{"vocab_size": 8192, "bias": "none", "init_std_o": 0.0046, "init_std_up": 0.0195, "weight_decay": 0.23, "schedule": "wsd", "final_lr_fraction": 0.1}
MLP neurons of a small language model. Each row is named by its layer, matrix (gate and up: input weights) and neuron, and shows model dimensions 336-431. Each number is 500 + 25 x the weight over its row's rms, rounded and kept within 0 to 999. Numbers have three digits each. A neuron's up and down rows have the sign that makes its largest values positive.
After each neuron's rows, "fires on" lists the tokens most often at its 100 highest values on Wikipedia text that the model never trained on.

L5.gate1002:499530472461480498518542498470510519485444519539512482456482489531497537517513497530491430495478509504481507511520484513526557515469471451481465472509499486515494519458484478513528517505504465517483531520486512514524506507536495502505483528454510494530531483482485503516446526472491523491
L5.up1002:510510510536538487451479484524532436490494517526473520520521535514466518478522473501486447455503494503519510499489533537537504483504486462560477508496531539490489491446488502562490526475485500498507508479518511477489494525498500503481493553559492506493498478461463515477481539491495479487
fires on: " |", " ", "1", "5", ")", "3"

L5.gate384:470504511507480482455464493466512463547460505485496514464534530451500512540515508507510494494453479525521465482524540446431514477481524484478508512513497567460471473513499555519534488504524481483556503510472484542468507498470493483528523508521478473518479471501489532509522539496547445468
L5.up384:475539537489544493508460462501522481541535521487477498453495483483459502521540485528502453534490472477505495512545509488528505461503515537524491498515480557463519508507508526521521538503508518511515523501502514530498507491472485490490494469513488481521500485523552529510486523479508490472
fires on: " ", "\n", " |", "_{"

L3.gate12:528525535486470514533473487519518510521500480469486471503489486485488512551509531496502510503501494561522489489522507470535526492478504500460499525514519469477495489557474484467490501551511494491535479483513526502480478516506476483537473509499448465547479500513498539511476508492494502530
L3.up12:494509496537505451487475529536451513487488548524493506496527520500535425541538518514538518514496502513446536535487490513490552506561497496521485512487492463527506515486465520489517491512544515518527534534520491493502481528463493509532472506514524485481491542498502476503512502518503519502
fires on: "on", "ed", "y", "e"

L5.gate1376:479513487485549483464515474475522551497525511499484517504461483516475485484498528498515483495460468514528519511483470482492509488536522484522478512455559532510481510499532538489504515497521514489503527453495471545466459494511452507497472520541485483517481486533511476511528479525493507513
L5.up1376:490484482531506479507499505473507492510450506484537504514500513481521515541504483491522470549459520472501458521517522515500485465510467519522501470461530514514529466567516494489487528496524476460556505549524520531496513566479516538531538476537481473462498490552554487444505503477443488485
fires on: "s", " games", " in", " of", " goals"

L3.gate479:477519490483463494482509481540516490496506463519523541527485519489485547493490501496513459500504529472481542500470533494499467520468504489479490491532526497476494521519535527502534519506496522539530486478477480489531531469470479478503514520513461508459469503557506516441485511481513534457
L3.up479:567499525506501515444468555542488481501473514489533482451511521512493493504491535480539449498486499496512480513497509473458489464508469524516506469476453469501464460513523524469513516515518491517509523529499509541481496500458492479536494491490516485497486490546498504471466521505468506517
fires on: "s", "c", "t", "mon", "mb", "com"

L5.gate33:495542518456482515484510463499517490485492501499483485512530463484507509508529501510455508526520476540467477526493513479503516518534501516490541555496478554542504500540565534510460508499502481501499477493535513536493516489516510520491501514501509535504463496507477527536502528466541505461
L5.up33:482502517552525543524542526524494495514459509505508491511461507491470479475513529485498484466478551511494482491531508485485499509478496517501458480456452503528507498507500520456528495514472511469477479543517504495486488484521525518559484492482500495544497479523477496538497474543454564518
fires on: " a", " one", "9", "r", "7", "4"

L5.gate226:487516509480481507480519519518522507495473451472541543513472492471511514488545515487472516518469524485486497510520531482514472504487502521491489436464451502457497492559524508478527514533486510548517513486503530511522489506476512496508512543468494495468512506514472521524531501504508511493
L5.up226:478487510469520475479459513484487513523487511501487434474523477525477510498517468499525532478513487509478503538477467497491461491532542514500491508450510505475475525524495530479479495499498534444540492544489532495500491508470479497528533491491462475509556489518482492450495492475507490528
fires on: " of", "d", " in", "id", " throughout"

L5.gate1074:458494505538482500484528535519484499467567458499500527480503513521514493498441491535458538492525497475513521483484464528500498502494518466508479497471501496480507512525531492519493506528439501473506527469510540497495490539511502542496492479483513528521526477554522471465459491511488522474
L5.up1074:496487522546539510520489424534546489505544478466514498512453525504519474493494508537529486475465461516507494475478515478494511476481472479479475489525433472470478480446537526464471476530495481501498468528528511496484487482483496494503498466527480538478473518531501518506511482559493483487
fires on: " ", "1", "2"

L3.gate214:523552481504530482519501522512466486552507494503511515544492499483509473487509493551516504502448508505448545473505502501496559482504495519514504521513482534471516509508515474524472559557531511451457534521518531492481485538487515494520515527496462497473487482488500550500512526498487474542
L3.up214:486498503492528510529475497555503520526511514513510530517473527500465492492503490493509524561510524530477540532471476511505487461545476453519493473474491478463559514497489526489531483540455493494493493509502505469508493515477529535500513511477497529498503512517502553473474460531498511472
fires on: "ation", "e", "ion", "bound", "ed", "ment"

L5.gate1785:478488520493419487464496496516482512541449527485503477469453506473484542492486483475483500511517480480526468520501514484497574509478451502490511458496517530515492507486473487494473519513481505503489498507530503467493465562497481514490461476486542498493485510503544541515485534511465535465
L5.up1785:531482502510542538536493492492549494496495498516562478519538532556539534491506480533510477504462488490499511512542563480535491513488454535528477462528492526473469506500529554492476479521535469525517476471457495464538505513525540530503501491468446484518497485514480472498524503490503498505
fires on: " ", " |", "|", "\n", "-"

L5.gate1368:515538512465517525482466454503486490464545499491469445471451500478539522484514458530491519497509498477495500476481476515499463481501533497505529499492516537478482525474492461516523506484521508515504537549493493490524488469529489513511502499522487501480488453442508548518478472528428511485
L5.up1368:513505513434478518458514521517504476504474518430479519482512506500509516529470509509484503505483504484472463502480499480455502503505512502532497517467481509534496499509559516537500497503532514460509484469481489509447509481469527507465511490520477514476488470494525493552491476498493474499
fires on: " =", "\n", "===", " ==", " ==="

L5.gate1798:454541519513516452517452479484495511565466515462532514492465497485487493499521495532515479488521472481510512496532485483459511475482519488507504502492525473520491481511512495524470485544485525513511483473489490495494530506495519538506479528459482523507509557502521523494525523530505557515
L5.up1798:482508479498499464535522482547513548499479467467545507527538503505519493517494530511455496501481512510490484520505450538545506525478507462501486500498483537458533541531517492484449495509491464471542480548500499477486526522493516559539533524514511483527483540500536540469474529552510457539
fires on: " of", "ing", "ate", "al", " in"

L5.gate325:511467513512475534513519511527495527502511508516484468476520528486513500505508486518502508506507455500502508493517527507465512510496489499447530500507488467483480477492514507502504532528497458495542453480553522523501527510483453530452530490487507480488488487547524492498484458511543518535
L5.up325:487463520475469494461505515564485488542416508447513512484492508520498486509511517495456493451487515458510465454469520492478504501512525492509502517470503534533507492534548539442457561514531451508473471511514508479493476490556512545485467493547536475490488447485508494488497513533483460518
fires on: "0", "ma", "9", "me"

L5.gate1844:486492491508507483532456524523509495525506519479460525529470486445502469548476519495457480468490514485479508456483483477526464479506504533499518473517485468474495464484550550493522552507504504488482518481500563512532519502534511544485503520536486519527497479502504528530545456512501519506
L5.up1844:482514466476498434481446484429507488516505504482529457542506493514494494464511473502501503499486443482528506487504432468559510475486499501498528519514501500480501484486485485460507511495480495514470492499461521500518512503507485486554558522514476512492479517464485475514473510491528437514
fires on: " in", " of", ",", " Man"

L3.gate309:495508525501511533522497471485504469502443504487518457519507457491535507513542498536524453520508444495471511503507458514546504483474491560497505497489504505525486518542545558505507510557528499532504504518507484510472479530518482510490478513547515505453488526496529486510501474540491455500
L3.up309:513525513570488472514475487530510530473478495538487531512487508480500493486510468500514509505459502525518550537520494472510496538526485492485494524495488481531527496478540512492486488500448534513506486494475460486518467477510477526516509506536493522484469523459486447525509500569547506496
fires on: "er", "e", "ar", "ed", " over", " or"

L5.gate1722:542493461522527496469524492496530491530503513537521480518506517524504525531496563542518506549487477524550467549463500459500475494522505470487532471480511515459511475544493522520517524515499510490507494451510478509492488504480489548421514539462512481494463480536517500496511477518515499471
L5.up1722:486500508452512484476473504525525529462513510487483499512484535506484471467515485498467464509504434504550491492486484501476504551464490537534478488472508496483461480508497516452498492506538513465501498471560503521523467504439490479508467467533480479487516464501478534505485475506499509513
fires on: " |", "9", "1", "ca", " ", "0"

L3.gate1720:469514462494484505470511480484480507507531504448505514543478537535489526520456499486530510480482507496537492471480510459478495481513529488468488489485535531491479482519498513491465504497493509553539461479485493493488554492500500481498498533489489500491507445529514502500483495503480524498
L3.up1720:505497504535511503530481519491528494418478504449568556476512442511484482495479508500498479480533483469509439460526496503478500515469500493475484474523481455509532506535500528517472543504491502540490504466526563467485514539468529526550503494503505456526518527506480500510499518480471512480
fires on: "s", "a", " January", "J", " series", " of"

L5.gate1515:492530490513506479467452518548490527491495462509500530472511503482463483507529492515510496518539485490528533536491551533478509483529488455484544489467493458560478487479555488557529518572461506470522475505572525497535498513449468536485505505463488491520473501522549458475510511496470470515
L5.up1515:521483481447508533500465467523512507510499486486497498524460526490538486496509532510489495476489488517500547502563547470535554515462481557462541486524505529495482511505522509491499521528489481479471500503506529486503450455475476473475492505515516466490459490531503484521512482522447524500
fires on: "\n", ".", " (", " the", "2", "==="

L5.gate1194:499514483485543506498512454514476483523518493557483485488503560509512518505478496521481506563477463531482453514472490520494503555501518539488505501464474523527524484466552534507519508534525472520480521527441494475477458518488518513527498507535514479468474534523505508446489494500511499539
L5.up1194:471552488564482530486496513468504456555487502501476498542493524491506506501454495542462496490542527515508476508488515510517483496517512505505559512523485513500514485491491537480528535511475542531501495455523524466530511508533516501527504511489504544521487554465473475503491459466513513475
fires on: " comp", " for", "L", "ver", "h", " Comp"

L3.gate954:516529508481493478471510461525516498496482517512495489497486483455503436496510475521436483498494507498495508494516505506526498540494500482534534470459496503496509500473495532520513527513553485491493485505505517512522481545507490534529509530477503474470477483516542522521461528524459553564
L3.up954:505514482506502509502518470485513534493528515490524509516472489517488501495531497460496498535546471518483484489515493481483458453490464524498542524444508524503513482514494461504521468559526515463501455526500557492505503522476555513486509488547471535504525459534548491485458462517530529490
fires on: "s", "ion", "ation", "is", "ism", "sion"

L3.gate70:503448479470524452477424489504494525505490526492567498473507495495475506475462510495531506498462474456475513478520510484490506497464504496478513495500502520425509507544501493505480522518491503522525507530483505462512509523478499499448493491523489488443504514533488514508519519451540519516
L3.up70:508478522463482491489492527524481527495506458494479558496523473520487506520481514493515479490526502511509534487510498481508495498454503539490520527496470534514520473550487467504464502497468491467509498522506504503479540538488529447512466528487516508477466434512520486445486467482511498487
fires on: "ic", "in", "t", "et", "c", "de"

L3.gate567:521461518478503499503527443527539457476444491470478474543467531494498501482512474558484539492464496478487510516498536463515511494505518476508491499542509478495518509500452489537511531488515514494504489521487524505531490526519515505500517475530469527478493506479482535478496532540463558489
L3.up567:509493482509508484496501481504503481488461539509523502495430494532504504486480503545470529479472507525474516456552481532498470501489480450487551507492500522455486514496496479488467518490495511515464470508465498547486530478540539475513512515519484460503539483559476546485483537516521531530
fires on: ".", "ch", "st"

L3.gate1153:495481530497511507492487492553518507503552487495494468503501518483491521524488479479474502523471495537471438514533503506527479490519544508492509503530531492499493474518520506503550486512514525521532483525503545477475487534529461479502495528540488519544545501491488475526491531563509492495
L3.up1153:509503508497563493508477531535479542553473501513510473542521467514473442517475518530538457469513519493509511548522496509472512467492495491488565484476504470512525508478523521520505566471522448518512479532471514541500459512530542507494518508552493514459469528489499464520491520490509491506
fires on: "on", "ber", "t", "ed", "en", "or"

L5.gate204:510486559477490486549499509472539510468513505483472516507500487525487490522537515492446470521474548505490517478514461482499507516515496443499519480507462484507534476545480508479515489471493580509473441452497545496506493548517506522529463511546536478517506484502478542535486465490487449507
L5.up204:467488535485540457530503489514522508574501523516527468457482468466480495462546505497486483467495491527463482540531510461528485485464544505477498507506515489463517503484506498474493554520502516477535526505494530494492504480522448527510513500527457495489493525493471462511542485499503535461
fires on: " in", " of", ",", " |"

L5.gate346:483457535513541557527529492491519499474475524497523505545500450499555490514504511534500487483534464534533515495475510439498521536487534490525507497474491518492495558545474503486554478546496474534518528485523520507511481502519502473490538499509509510509484512500501515482495549508549479491
L5.up346:477477520511493527556481564507482496491469495506486471527513511519477485525487528482479504508486518550533492515455439536456475506491475491516468493478554524485511489530515537504488497497454468481498492509477504480527532479486478444487449535485511474538506499484519517511503520540483503506
fires on: "---|---|---|---|", "9", "7", "|---|---|---|", " known"

L5.gate260:488509514503503493489529468489501554491481538508537510448517509492519473479508448549482509491488471534489553529537477520574492515469510548527549497536504510461509556486510493515510550482499518545542505495478514486505497525462512493507496553477490541458496522485531509532541514536562480498
L5.up260:511491554535527521495479467524463472531521471420501493532500540517492497492521521477466474493475508485523551541469488504565499549472526462516479469492467494463467483513483522469496511532502480528505475505536513487503507513439526497550477511502454521507514475536445532522517479513551485498
fires on: " de", " De", "de", " or", "-", "2"

L5.gate814:506476521503494504477485463459499511506448474522538507511498527520487530505556483524449499469501439546535501552483530477506492527501461489511503525497514494480483506537549530527579469505491495492524519495497504495484541489519554519538472492492503493537494476494480474505491505484509482522
L5.up814:485491505496562522556524448548487512473478523516531502442504549528456507466521509506490500508496489530499473457440500486485525489529489482491474529520444470519481524550478507470531521507518505563486527486506522490552492537488496465461491451493454498472536484531507495457472505513473487514
fires on: "\n", " |", " for", "5"